Weights of a small GPT-style language model, trained from scratch on English Wikipedia: vocabulary 2048, learned positions.
MLP neurons of a small language model. Each row is named by its layer, matrix (up: input weights; down: output weights) and neuron, and shows model dimensions 0-255. Each number is 128 + 24 x the weight over its row's rms, rounded and kept within 0 to 255. Numbers have three digits each.
After each neuron's rows, "fires on" lists the tokens most often at its 100 highest values on Wikipedia text that the model never trained on.

L10.up996:098131098104118127175119132164146167151104119146069127126112158122083147180116140098132097094134146156130085106120118155128115121157125146117134101159163136111118088108122123083173146199140112129121176116125116120097151142155132136172182139088088122086149118128138120119125089116144167099138112102165106141155075119134117149141124130097088121140111148113142116127160115134065112132120119148151120142146082133096163130150093091155162154154142105136136149118165128135128134135157112137148137098141102138156137142163091137153117094148153109121101147143163100113131097121144124183152093098157112144142121101136074099138131129133156111097098126128129120143114143179154066139132126152126115145105119117156086140102126134158122162151086131157124133116130126098145134113110151
L10.down996:131109134125140088137109139132115094127126133097132148142095118097180138148136083115172139111124085146177144155129131143131146142133153118175147179127143102129131120117148093098091126104151102165153158124100128125086160144091091128133072128106135143173127056120136144192149115165122117138091114154148111105091137156087118086133155119172181092112094140103162145127122094137155123132070108105142129121190147100135128138089142165131092126128117152107102126121124142154170126106136142136114125104164115141122162119120148113180154112108102113117149117151108127137144112160121128068126128160151112071118088128149116160137115112123118122099122124116133105115128142152135151143126144157162095141134166120110149165115159106126139108120134086128117139090131141149092138153133108
fires on: "9", "5", "8", "\n", "0", "7"

L6.up910:112119167125123143106091075143141134144149090095104091127114098125127111102188143141145086103142110117068117143131131097144126144177138115122099127098090150131116165130121123122123185149121136120153121155090121135104117151102133118107141120113149127154126143103116136088106095121143142170142135104143169135110080134175134073153128115112137107151128146145156154149145136142107156113111115117139139149123123115152139164108117096123134071123139136121142101143195123100164122125086131137149144095111144092139147120088105131130102129152145123153127100153129139123106104146132139147108090116096160162110121125125109176050140132134136130140119112197101152107157114102127159084116124102145138134173146127076091159159143141162134090164116155123109185105142133132093141145132154
L6.down910:143158099148151120116115144145165182098089112116123101132158079101110119096146152142105159150108163089105115083098121162176180121129092159128164105161101076163145142097131126112108123134154129116109128121122133120116133138129128111135122124156105095117143178115166119122125087166136125118130121076136141131086093160120103120122186152128125080123139129133105125106133104138130123117102138125113131119151156107107152148120132183160119155114078146120088135150144161092129146114141088119130103141200164143135143177121171108113122114145151162143144120084085130158138148115094136097115110139080120152123106131122104107145151133135133110162168147153133111117147082133129145141111171100147120103147107078159098140126142121125087131158130120166115119151127108145144110160144151
fires on: " some", " any", "ew", "if", "ir", "red"

L6.up898:104079120108121110078131131125176128146099115136105107071141083100141095130117112147117138150151127159085094155101110110106113082159113107169140154134143187077098117139154160129154171151101106130099126135114130131131147152072068133190153126121150136102104133150088136132144149151084116127123102146113119108065101128127082115099118164092109129114141122109132122126135150137143164129104147167132148120117123145131146089137124116155146141133182115099131133137081154134136083142139144131125155123111152136136117155099143142141152102107118121163176099143163148135141124124148113134158095107148120122113148157142163168109152142129102114122128151154139134111140127141138091127131115106170088094132104154128115163141137145105143096145112122190102138082088154131142168142111118
L6.down898:131135160117120153140147175144135125145166137126177106113106107125148136159147162095133115091167173127145113089111126109106119127143093138147126138180125120102089126152142089108095077158179149107150134131153125156108138124105131129121096094168133133163127163096090121122120096145188115150115143155148137147094149104133106137189126099109138119145159128073122086123133129146117138142112113179107142119121138124107106084131117126146135098111153172107142112119164156146121147117142131134120126115168161161138162138132106095153114119160093134083118111118159099120188112155104145129125103117133114113090106114114144119103077153118083090116152156122160159122122145167123070134089123136125107065155119139118147118169131095131116167134125098127103109122168140126134156118106134
fires on: "ist", "y", "ob", "ut", "st", "ir"

L6.up134:099100088099130082084135097100104137131106117119113152120113112112114129125155091123136164140111186168121127096093103109163139148163180157180129119147104097146123088126122155114173095149110122107083146097130135159080101115150122112175139129127122119124135140156124132131137112117127152168145141153109109141112130149152099142117132129082082133116117155152125130153088095122148134148157092136132143124099127105131144139110135103146112141142161141148132139126150091141130144093114080168104117087108144120140131104140103140189146104152139134087125137136109111155134142130148129172117140127115097137151105142140125121103126134138100124111079129100169088081142138147151101121173156171130076169107123115179105102137135136116136178160106118142095109112190138101148135171099110
L6.down134:122144136139136122115112108125116119139116147144173108122094142154116153108137083126125129107115115135149096154117114136165152159143160128101142073094128149112147116156131116118110178130080156145143152137164154097119184181132146093161142111099070097150126168128073167156107121128091106125107068120169109164157137157120154068141181110146165112114155136134128112100154105123147128108107155124087118091151152138136135138086149142113085130107110155097110161158149114137137129094142089133113133103142128097100154096122145127145127147149126141144136117136102112138154070114106102131131142120138133113111157144169137164162117117096116118134097083128115095100122108104121091167126114166158143118092106144133157162139158134108113157114178115143123122094146099146115130087121131
fires on: "6", "2", "3", "9", "7"

L6.up646:116125081121135116108121103129119101128137115114138135137091140152162101144157130128167137143147064122105139132134103100118115146151133092140128155162140148117116118104109160120159156153093118107108124175166078164108118147128191145163111138165141143120133158149141146089148157157143154090117130123156125125139112126123107127124098130108148142161123163090211126123141097187097113117142102128121137084109146121110146155151070093124165100173148101186139157142108127095101105150120120133113173113112085097143133146133153143107149153130127117118120157137118149128123146144150106156155107133196145129132111159088091138123124152135126108093100107129152121123122130136065138149160150140155163169123149135176134152113151162110102140111149118127134106128126154119158133170097129
L6.down646:147104145110105127136162148145098139077180088127179110108126157151117121148126112104169107108142152171157079105168119122155107131117109114111119128118156143187124120115107124091103131101116083123129123137131117120119142158087100122114140108136137110139096111153098134166115081149108153175167117121156086143146107122116111086129151174165097136119141150135106141108088133081185150076137130119181118150135122104110108087123143178099109119146103164144131099107135124156170170117119153163109130134118116134118090139126110142133165131143113077141112104160150130171132137139118149117108098130101131116103094186151148092131140115142159159103148149137117128154104132106139123154139141137101135141112146150108135121124105107157089128133198082119146147119149135100119110139114125
fires on: ".", "t", "on", "an", "n"

L4.up701:119137116127172116128136158108160168126095079096081140139151083179117142104086070131140141116137144098135132119109156155133125121161117140138133136143130124153105101128122145134084116152159077100138150113121097138126142121102107111123093131144117110082142061119160158118087092147091157114129167109069085121125139140125108116123083116165120133124132123093120118087156126130142129159117134112115088098100153186112164134137137152118147069098079122161123078106099123131139131121102099179136167127128120124125069122161132191128120157147135111150160145117150129104119130144083122144130114160110126116121117116116120139137104079135138136122147182110136131123176148176098114121093114156103104133108118129097128127113120135120154156086118156142118144140117127135117102126146129
L4.down701:092141146124120145116113100140089078178151136116156139090089134118088142102142133114119147133094115137112133163141079153129158156094114132133128115101180104122129130157152105134121102145139129158146087153127114113082118139127152142136140122129117152133102192165129095139157106129140151128136107115128173083137141124124098141099137173105118160142129129157139115146132145111135112128131093179129151122088131100159056089119096133150092145133115106126143130146129141120131146113162153173155105170124158116127118137083114125169156113167119137090119123148110099131167150136142125152141138130099148126101147130138092183098167135108129144091143114140095159198084142113133113123115113095127102149112134108137128122145188090101129113173144114124094145160081107160093143122114109
fires on: "g", "ch", " d", "h", "ruct", "."

L11.up611:109180168099123113151111127105112115133107138144095154084152099103135120128176131168138138101131110127093114115126083092163108133137182118130088133126134117110099132162105117167134125098096123125089108102137147145147145130099101144111077134127084141107112127116149131151093164125129149119103116108102139129122160139143166232109081128102142078134132162138114153100160075107155105109108125121095134133097131125135152115150086138097139106143144163126101150152133111100134141107105139151146117136095154128117107160147169131143157146106146127143156115154085154157126069147137111137111108131117126116169113151141144089142121138175130149146110115148118114094144123134171124095115128078142138134114141160134131091199112090116127160141141133152095130124119146149154125150114145
L11.down611:151122113128139128100111142182115189145118134122169153126119096115132099092128108119136099105110143138121173131152177169146159126129146138113163136081139142094058121165127148144151077105098128153139181153118134129126144132128133139097129130151158122116136133144107136113168118164130093116128124100165142139169140151109121095115113109116159136129089074146116103138050116150075102109139109134117114117126110186135134141094172097166137152145158157151129131127119116138100117135127149101133143129110119091129112123086126164090099136149133077126183131087147142122127184114175133111151109158117134133135127093129093113115097146144086166121105090141115107152159151108115102136113104125098103094163105151157134122116143113143141130128157135133145162161131122130094129102150116
fires on: "k", "al", "s", "und", "S", "sk"

L4.up986:149129099136170159129141175105149118127147114130090123120134105117122158125118116141119119143141130106125194161148135110176117131178090121167084134112123099123127094162137093130132151097117135092127166151153114117112161157144122119172167155136146138093097119078129138131144084185142139151117098099127162150107142150122129137138127138133105102119114098146159119109116099089142136111082118147105128145096128115110161176107189104125133110083130145137152111106132083156079122151107139128163132132100134101103126119141113151148154112105149080135142125078128130147116151101110153104096104139101095103123105109111107130132128087159132108139110119187112112080103145184117152114132108105100080168164115141140111146134115134140130125136125163186140147106123165119123171113151134
L4.down986:074106138178149090126121123126113146144143077158112133133207106177163106167113134126112127144106110142096108150118165108145109121152157153102144142123109124090125168149177114100147093105150128054125128123140128128126113118114117112105143125154133122114176173136143123128119100162115155098171141142103113147101080114127152127114173114120126163129118124096129083111099156101151134119145151098179135124147128113134161121118098092116157128107118136098069141149131152205129115105128139095150135173142133125133077121123149111102138106152100120146142112113116142134154087136129098111169142121149091101100157127117127121116138147162136143169105090133133106151131144137094122172115117167108119139111159121109164096156113074111117142134132134133152117157101109127149106142123138
fires on: "y", "p", "ite", "ent", " cent"

L6.up202:123137150128164137124108142097103108151143120145126152085134126156109098165113095104151125138160138136134145127095110151129142152124124126143086140108163192109144154141139118122138118147143120109096122138105144098109172129127094184138135154144102129194140130160125108084129175089109139105114112075147136102109132122147170163111113087144147114124122130122131113056091118101072167127103093156143156107099105120137126145115146108140078139087095145125105126142116154119110132078173110129118125133126113146148133135145116097161149111109160130149197131093135132116109106093109151109120142117164084162125140134146135110112168161115086113135116148113119157112120156068148131109144123099146122123097145133111127119116121116105144129102099135161097201099109094133162099121141124
L6.down202:135106139115143161140169162117124108129106141128111143171079093125144109099117155179133076113136119124135115134122101104152124118117130100140149117100152096124138159116162125126129128091125150134138122125119100110130118120127101152140109105105114129160142124170109102156130160143137132090113078154128145142089128141119115132144145097127094146127135150094187118116142123109129125093109151124102123136140105122077134138121134175126159121146186131118154087180146114132145127090114100130108115092149125185107127169159123150077127138140131136147115104163119103099168083164159163143121145114136163120116153128162161110108120162093106130094139127164163166113129099110134084169149171171118158130179149065106155191142102131120156137107099116096111129144079124151140125139110125
fires on: "ol", "and", "istor", "ast", "ath", "ond"

L4.up378:121094116076168172141174158131140129129136151132088110082125129185122109103110119103129122146142134098121171135145116124162108145145134151122102162128128120109133104124142140097139157093145112113169131134127105126139122136126108105132154139151116125175124134104122153108088134182070116155119134086134167167127146144105069139084130091136141141095095132130146163135169124104141153118132128127103092115110077110132136139177163091098084173136162145114143109125151137168137117127114107162101159116127080123118127089099126127112106109102148094120131109102113155123123126113106109130123103152146125130131096144123185115124140087157137106123080140127152135166137139135076122153171134157107091182132124079147116099119145145162135133119150155123149133176140189135114127115149134
L4.down378:122123142147168140128059129115137073140153140151141099155158097125109124094121110123115126116127136140081118095090105123124105147133120130109111088100103112158098166090143153168127113153148117137126093119097123164120149079108121150105138151131143146137130140080138135153158156151139111161134142119159160093134110132147194115117098094107138116088194095116146128156111129121154090150109124145149163122120142119148151134120125131146148139140159128081135126136121137201086110100132122146083155143160115127140129100125097136120151111123142107112074158149100171154160116090112144147125177127117165139116102116155117108097151141125117117162153165154153111172102135178133128181138128120119073155127122118130118102091113132119109127154125081097129102122154109154104155119122143
fires on: "up", " at", "ur", " cent", "it"

L15.up569:089136130138118148134138171103133172155134090122115134160136112162164102152150161071156119120124128144119168107094141154162123101110112143096135109144089135125102072124100139098160161152090131147142130090117113173095161122138114097098118142131114095086132095098162140090120120110125144088178124121162123157091141130154117145139130127096144090122130145134097117122153082116108113142158144132073128123166146100104130164177163098172152121126132145123143107161133129119137106133110127135139131135164070139129149150106154150141100125125158149127114126140108116101141174124172129113140087117077154135156127131106088163124128123158130152115107105103141164098160143142145107110163127143108096123119154128145157090142103097125159110132104093185105162089112135152148111097120144
L15.down569:156146110133122094133124128144110156087117111133118115124111118124138162146168132149156129139141104108131132144109111086111124099118090154102105073091156102104143171156098139153107132097150143132107105138186102108136134134119120159116136136134121161121132110118143080145143099137171121164149106118185074119113142138141125063083096193086131098145172140115115124122147145103129126107124089101120108167154125109128137099138135135092144136168061128081129124147175107124124127112108155129091113155135105189138132148156144133119108138141090132147106123119145127114118105158125111156133164109134191127138140165146102173133121124104124138159103151113117126146137143139118114150115118169123116103175129147111134134133138159088129110126136127111082114161117091123159192165134093
fires on: ",", " and", "ten", " in", "-", "0"

L10.up94:115109130145109108112135120119094114157136145182162116140111146124127106144144116091138150147180115153095124143138131114098141171087077134171123133166056166094147145147125106121086131137125166135140110110132111135124133145129131148125121154082157096156117149141129134067161134115136146108139134118127127110120162147141059142153123134129141097137118178121160136130164121177144149158133114092107120119116127124128131171149104066129142158098142147176145139117125113050134170097102110110134118084120108132087113151146127131132124130139163115134165135158129127147111087109155157136110122113125112152120097122112057101145144127140126122087105106136117106114156162170089149064110102133161127134119150158110099140131119109144115114143134122160141116152165123101123170153133122
L10.down94:096170152119132151131118104106152151121116126127097145151143118119170112093138162169093154114134140155105096084069142107140067139144151103111132144112132122146154178158119120123124167135157140140145117152136114137103139126144167117115136122104129133159151101081143132179112058116127144092120100119179142120114099106129108081142140080115121087111094145133088175143066135115107089128114125159128147141126153141092107175126141138122138146090051114141149122139163132115150152101104143132108126137110157167098148120153170111134159102148125130130102149135121130176156131118075112120157123142130167121155103107170136110170120144167115128134124109116131147097149127106132112142092137119122128110171136129151118107126113145128134129135082133120100141120165072145126123120158162
fires on: " of", "if", "em", "ew", "able"

L19.up29:091111151087130099145139106138143132120130103147075136156114110126145129145111089157143099091162070179137135117108104123113122112121116086113134093114140116139106157114149124143136157108114112107122140107125113151097109122140157147141160164107103146129137128113128131106107172119144128148135129096122107135099166146128103106103116146130087152125191121107101107086172113097127104123134136146186161111138105107136114130143148134145173142152108172097153098129147122175144101125103119073103152112129097179133158160134146173148125102146150139153123099132149107142136173152152095156099121109142163074130068115074135105117105152143118123121089140097151113159152149139118109137115125162152132151117123130155148144144103083146128121170146155073143157185115146113161126146113127
L19.down29:110155129135149145099115098148110075126153114134123170137122134176120129155107122139162122126112131107091134148172094113111108103127155144105152126084121077099136130114130133122119128163101189139085160165102130111118146128115150140152174167080133175146133165089116163143100129150140143148144149125094157117110130110112157158073110120124143166112112105119132141149117146157153169137133172128150112121112126096110126108118155088095088163100132075183107114096115136140130133111125128116164114103121117114131093140147120087146108134116130158118108076099122172162113139091097123164100132166110107113154141125144148163166148128153132101123115125175152125132145103173108100120179115120136123121147166099129180130112135093103108133118112142139089138084118123112131135110121173
fires on: ",", " th", " who", "9"

L6.up92:091169152128129121103100175130137112148143147135119152113140136138079122145142078104093170100115154142099147124145152147129163125160122088109138142151146164141113117130098089166110201148118129097099116163149116134123148129128137093152139084114116124135113139138147156069159120147154111114175101148098136146151134121119119101181107135113128126101134117114113132111118150136106160152144116158129124138115144128137181105124116106115098150105108133194117090087125124162141154153111075134125130120133089075123115194108184144107126125140129066180158122138088136136092138110145138106133132113115112120165130134143148129137150118149131098144146126168113139119143105159128129129154142141145126163118091148172158092134132147152118185167102133114105172132119138089160115120124123
L6.down92:129119078136091149128109158160130138146142120121132131097171163112101113136148133108111150106173158147095103102102125113143113151104138128093118151135158154101106095138120136141111114169150097158115105144125100120156128128107139130117089134136161111136151117108117125174158137135142100116158133098104128118127189128145189141077176144128137121138089167122158141128103150106091091157100108164133127145115137139101139098175139150137176154157085155163070135118137115113094086187120102160129146151138141156126118093119109129099110118150165120147048113128102096130114147125155141110149150064103128154123127139153078118119103119107114152116109168134124167146160095128122071154133158121134132110157099134111106115132126127119090151127139125141125133156134110141123114150090140
fires on: " le", "av", "l", "ert", "ri", "er"

L17.up267:113108159136087177146121134142129107174141114107114109125069104081142113147164110147132150123112128125126142132132118094120132144144127152139101134110142156122103075138132088153122112169118095131146124104147093127111118147126082095110137129144214111087131145128108127130114108105149152081155159118088104132119133107162118160137136133109105116087158128090133130114147125113177109160136112117108141116168123139120135162128147138115112089149141090159124156104148156152179184105129123101106156166126163101114125148148140138148118136099117144160152132143149089147075113123095175113114123187138088115132144148112145107135112106140140142112139153140128065124151148116154121106148127147149100126142127148157114086125135137125130091141116143203132163100117125091104142180151099
L17.down267:133140124127127105119135100112155116086134139124094149113126128044128138132150127105123127151148155138180125126080095113112126119135101114128156161150118132157174110166109141152162146120154117137088100144105098109115095129131156140142114115083139109138106135076120106131101155163078129109147146123103137109060113134119150161143070149098164137110127117121139146135092086137133119137147102124167133153135146105145089102161146106192106158124197116129122142111134141123135165130095113154114103113186136152132163116141134114113120130109128163155110129128120088171145138144129139160169131136212106115110129138106115185154100150105085135117123119137150110109132084130128127108143128148132152172137094101137158128098129112092159078116141108128158123136126138107129137127133115
fires on: ",", "i", "a", "y", "u", "h"

L4.up667:093125106101119129111082137148142107112125147108138162106118110171091157137170046133119117121105143099093132174140099158102134124148160115138084136159109149086106077144137148110158141095114099145124188147145127085122161139168150146136107119141107098150116133134125122115132108100157112075140140122101095121146120120104118114146088113121113116113145107168139124120121082150091116102133147160084111144134128080139133105147113163131123108066146134161125110116105112081119138094137100115129141142136101113140171156137126113128183100077145110140100170127106146087075121118109152121173134127125128129120103096160148148147144147160081149120117122107153106134117101140123153124137154123139124157078145151200128111120123180104145151146123139137148123114128121128139137115149119
L4.down667:152134156099097103177126151169093134123136124098146152144116129091130162151137127133183116130137114150113119150136125105124137115132141133101086105142148126126163134092111122107130080101155139108159114137118133132109125121116151139103114127142118127138082135120111129136145111125161165155120105155133146164138125129155106129137121135122110118140160147126113104157181155171132107090157094140177080169078130137106089140161124130119096116156072151131125117132153093086106109145122133152127174107106153122107137136125148109119165151169111153138151093149199137149164132096117104121097083076142159121081105141097108145128089118115126127179149143099137147141115146123163129114149152153103118113088119145109118112108119172128114150082169160095125111106156110114096109128200102
fires on: "am", "d", "on", "i", "é", "."

L11.up432:115129122123120153093112152107157157134138124126138134123120095115132118131160134151124135122157111123112146134172166106164109135148154129146137170148101139056107073126124104165149137151115133110162139183121142153108141126134072079134182125138160118126125154152117138138153154101100144101073124141135119113145129173147128115165127168065084121129111092110125096150097102134136076183096122116108137126158084122129088089122089107157141116128097158160126128141141141086139139142138135136130128190134094088119065123131153169139125118108140110169123124121113113104153146116149170121154149106132092112126136093108104116144126122092136109126117127152100116127135105147143102131144203123150109112132114156164115128147138129164127143166132125115098119118093106165104161151140143
L11.down432:175100132123137109147151094128144108132118123109119154135160127108098097152132180104144106127111176115141125106148107103185112126118138132138142138151103100143118115106131130097171098107144103117112118112146157085146115147147117189114150125131150125124099142098125117098126100126116112121134114100074109176070104095161151122138130140143142089161113135171142146155088085122124137140107094163114109128198124136103143105138140121124125121145165184134107137145103165109141126080105118131180142148103142110143111095110101083130175121125130152101119104124164096136143138116131154131123083114186138108113141109120108137153137170164137090124132145124148137130171119117141153144145172108129137146109135162104144130139096181074110172140157140128167119118162135110099107123093098
fires on: "y", " a", "h", " y", "us", "\n"

L19.up639:141138115098092104118101134150117137114132111154159166146131157143134150129155134136104164095141141072135132138125098126132124152115137161145103146166163101130117120126142174103120124130153105085157110103126107121140150135081116101175140162162167130106135127143111121122124180146127136153126125111122148104124119156129110129132096132165140135126097167116171167085099109148123184141147131114084096117133120149135098098143118099077128146140138098089099127126125140133139156140094081081197124124142110115128142112129180117148124134139102088126147103153157177114140131154151124161133123105135149154107110132154120128107131117165162115046122125125146086120131119143142118141149164172124137100114079100114110076118076118123119153134106126114143161131116156160132064149089119
L19.down639:097135154120132118134135106119098113149154113108116160132138165099112123149101088126138147120088148148114146121094103156097126138125129099123093127116128115118133146092153152110119136112119137149126136106150133159135147127137193141099104149161125097166143172112161124099098159153155124160093138149150131096100129150180146131108095135112163158130129079125115098118203134104114088106131132142148177091117142125122149099153134112113106117139188114151103129134105165184130106139120169129170160126155113078157119164126120084098129134138133106118113151123120077134145121122126137128158136157105126164100087112124148137114150166118098128160080123182121129125094096113145131114110101140171116149130094168157113082123111138111110147091101143137168106089148098148125145090094114
fires on: "q", "ar", "it", "ur", "p", "^{"

L6.up888:143115126136150126130162095096158117132130113090119187089129126132162137104098162157122113109136124137098138112121097105154163098102163129144142125095111173100138128128147096137103202086098075112129171128105131156136145116118130167142159117106143115154156163122129119140125144179137129105109117105109161153125119128153112166122141113124116108109154167140065080120101115095137153128117123114138128094084150168162141106160125130105167127120139131121197129091098154095117138148114127095116138129178142108111110181121155109118126080124128121117121108107123107127113103105146140090141145111131053126132118119108140108127177125131101140158166121086125155084151191158115132160144149130132108112084149114145092140142138113119116154124109129130145146143165131142106149112121121
L6.down888:133147179145085128157121093067171108134101083119166152097152140174080132175102131116126113124149118110154105110133111152123115151147094120137100141113142113064115107114139118126091115111145131142158158100160112096112161116125108092124132142140131144165125111080128116097172117126151087156138132140136125109123086136131115154132135117118136106118127186120128158117125117143097141126118147110099132115172152138142083103135139099111121106089110140116150094151114153137145122132139136093118088125117166146132135096167145130093110137157143102096134153126136136147148141149141109137126122137124093095145152118152133131093156148105076115124171137093148196136123130155089126146154127107131123058162151164156166148113099133197142124155139098143133165114136110130183144128116099
fires on: "ri", "st", "ist", " at", "to", " ro"

L19.up495:126140122160113126115089137122148122110086136153133144130110110168141119097118090142133162149174131118152114149135147136137103142177090080113124135174171163169058120113136121152134109089109088103100098114105119088163094107139116113123110150137154141078171149140096145112140161113136129137113155122097120108132115078119129130099144117058188145092120160163137096130131094163119107112159131153124139137135104111137119121093115134120102135145094139140161163158124093148147123149119099089148127166079122129130122135137185133111128141145126163094138140139154147123129114120126088113096096109156137126182098202115120134124139110095130083128091135155155115117133143135084132100170113138131104139157134142106120170125105131127147139155119156151123139103140152139153087126137128
L19.down495:143092149116142163137126109130117094122123090179136106116123137131157190121123126121125113136134138110092117131099134170095146136140148133107119121110102133118118141113101158102126177153147152104127154143133096127080137114111180171131123140080159112142114118126167095159207116151137171120147100120153139169152121125155131130138112138111125152128109074122104139135163137130092090138130128118109173129125119141104147161130147134111080094119134086098115100119147141135121134103111118153149109096162128128092140132068111117137162104128136114154119124133203160121109106185159140154126125124108131128113151125152132142121128160118129173159083170127125148130137118124117105110130105110114122104119178126111110107133123134176062131059090126138128059141142122133092110117110127
fires on: " as", "ov", "v", "av", "iv", "uc"

L6.up730:141130136117133126096082151136158095100107192156089116116128110133115146148111107118135148110161129130128119150149108150087121130126148135188143139148124160144137111122093109096114143153100110125163157116131138090121152092081092127116106097062171106127113130117157126114098102126094163108119122122120125119102116191139126102110134149137148128139104148083089114126112109139122129110132144124064035065182101134149144147142111127133136170109121162182120127096115113112137123121124090134157157139131146137168134132136140117125163141100109122132179124090091149079113127096102141134091143155127130086163170151105121137154111095143104134153159151150113154126138141104147105122113161169136135158124126161107099122159122118121108127127107124161130145121119137088112127119126158
L6.down730:119136108143161099165115130163115118151124097129160122116148148150104136061097117190109141139156180147156137138127098174165106118116122166098123114098146097119110072147119138131091111141112168153113104155115143094153126127158098143083178129176113122129138149115152128113152113140086112127146123157148116099160160121161123167162127090134145131142133129144099126109128134122122140124093147174132133130097130138135134108081130133146130142136127124152113128168119112131101149136163161100099122137147142154134090107106109129110158128145105118169118085112105114161126073123094120099163140099144145107092123134123151118114164113065126132130162159111141144145111131143108134092133123132123076142099124062121121167158129158113144115156177092121076167136156126144103099122146098
fires on: "st", "ch", " gr", "h", "l", "+"

L11.up69:117130132132136167147107170099175107157156106133100166119144116143123127169144093162129143094178141105132144137136129104084142133134138067156118185130133176157123127139121125125136127135177103071141145146163106077100157100181109099090151113096193136140114104172155153142113144095108166129120123087102129094132115155128151150101137120108126118116141115141124171136096134151105124113146118140138111079129129108161112157121115115129122146118100110161122099145153125151180160121133085111131142098153122120116116088120151140140154129129134113135138143164120190145125134119128161126067153171084116115182091140144114122132128130112128110114086159121084108103171152129119131108142115116125126109161120133109159098097126124114123143125109158160146104117108156150144135160102103
L11.down69:124131129153111144149126099089141103124095093134126161112132110137102133103116122148116124158173163125138099125102143100078108104136127130095088141140128153144100141131114148155098132109169116112161120160101121161085131190159101104153132151124164126118127052132143128116132138126143139134140113128123104157083110129164148140089111117101118156119131127160129130112112105111124183099092112151108166112115140088058169159114161131143116105160104134116123136157150122117189141131113102124120140063102105160163138122095096096101114156134142119136129109158164116123129135122145120120172111138136134110154138143125121138144154144092104115102133111122131138161162165120142153128089113130093146117185130110150149156147093115093139113144103148140111091138188136072133153134148183
fires on: "v", "ov", " att", "n", " career", "ev"

L11.up730:117147132116133157150034156134125161143125152111126181090101070139155124114161140113114124085108100105168112110154095108115164172166104110164120140132108131097136105158177154137123117102113128124086139131128170168126127102084101126124156151155165114131116120107123138100164117153122155102113084149111166117141117160131129183120119173146123163116119182144102140099132093108140154107117092157095131180145128119113110145112137143111159111154108115119120096093145120145111149137100130137159126122148150100135123127136133136143163147145146086120175125138139122139113139130118140179079171138120120125138081077104111114135137113080088123137154113153156122165136140154157102101102105123139137154151158153111120130126075139114133152148125096154142122116129144120152142145110127
L11.down730:129157084128131124087124120097159071120124132114132093145152175074119125130147136132177072154106127100088115108095152144129143112118099120101140144156106097117112064120138106092104100108165062110118138125149139150137103100138134147132111158137126140127167142161076126108158154123132102167185135118132125113154134144103187120159114113118136133166130093117185161155115064125138134144149166101157103120132143148104137122136132099118135157187136125153127121139100127089138154128122151143129128132114136119122123100146108111145157125120114109121120158151118176109126135156157116074146114134143149130139116122163120137161114119158113107144196112152138125182125105103163141143127142128125127154135136111143116101118144080118127087122167144142103101143107110104096110107132176
fires on: "S", "s", "y", "an", "D"

L19.up329:120099142088124131080118133132152133096163131127096165169105115166196092126153179118146135118118093125137128137103112137094123120146088128140111118142110123110101124159098155128123148119112105108143129115163150151072150112104128083096156103140142141165136136114158134112149124166135092113148139129145119134086147162110135127138118190097128176100148155113153110130115118107108122096129108123098103118145152161177121145136107148122122125124133154115130097138108120081140136115114121101133114136153095131159166125127136135183090092136137140144171126110176083113163140133129111142098119154126145157159141093087102115086131113145155138089078154097151146104199155112147142143132093175130110143093116140110131109109152085156155112115093116118156163108136105152160139128096130
L19.down329:121146097123131129153162154145144093139091133143144095098101106125100150139120096134136180144131128165163105107146129127145136138135123153133122151101133134109095142094146124144132126138120189161120145126123126152148101092159114130154168148147117113132114148090128197102112135100178139143121114096129113201135099134140096129171153139141136152115122123132142108117127172109102135075174106120117134144123122111118119068099164136092138138148099103129148133149107065163112122140105115134114130154137105122165085143152140150116157110132131154109117126080098141099095120132092124118162117126093121159149173083159092144137112114142144127123149122129115159141126126120110098088121112104084111080116109178143182105175150108093155155161129129139094145080108139168121122106126153
fires on: ",", " r"

L10.up308:124132099129153122123145095123132137152133139167092127110142132155069127144145143107128095095164139117108141117090122137148168146163183083150098099104137127164183150136148112120131150101129167116102104137123124078159138158090097149115145125149116132162154124132131152134136120132103129124113127089146137173124141132149104187146082069105116133109160103157123124128123126110101136107146108126138172147115145119136110134153149092108104138155106136106121116164135142095127135113136139080144135152136078145087153117124160157093122088119163125120170109132169152140119106107163138144170164126113137161097144145111150092138136166084149107119173181146090094141148114119193145108154134115144142172126132134090102106160108157141151107126117135110142123122151127163115134161137080
L10.down308:122149176139137156144152127130125100117103119153107142132082114141108098097176135153136101100134125147103152184124144129104130115127137176103097104158138161140138146166138164148076103155146165114169131118121152163115122098132120123129105102111119116148142114119115133136126151118115118121092146137100159066167113154130109116125154142108123136163056122094110119095156148131142143122103086114127137116130118131115102174127130160094141102142124152128140149135160123102148112137126115087115110138109104077130172107140169118140109127120118109144145123168108088127115138140135088104149104162161121061126144104164136170095116131135109136121148136174157163130161166133115110136119096158125113140134135109107170176058120111124134126090110108126140173103085158111121150132182091
fires on: "ast", "op", "and", " Party", "resident", "air"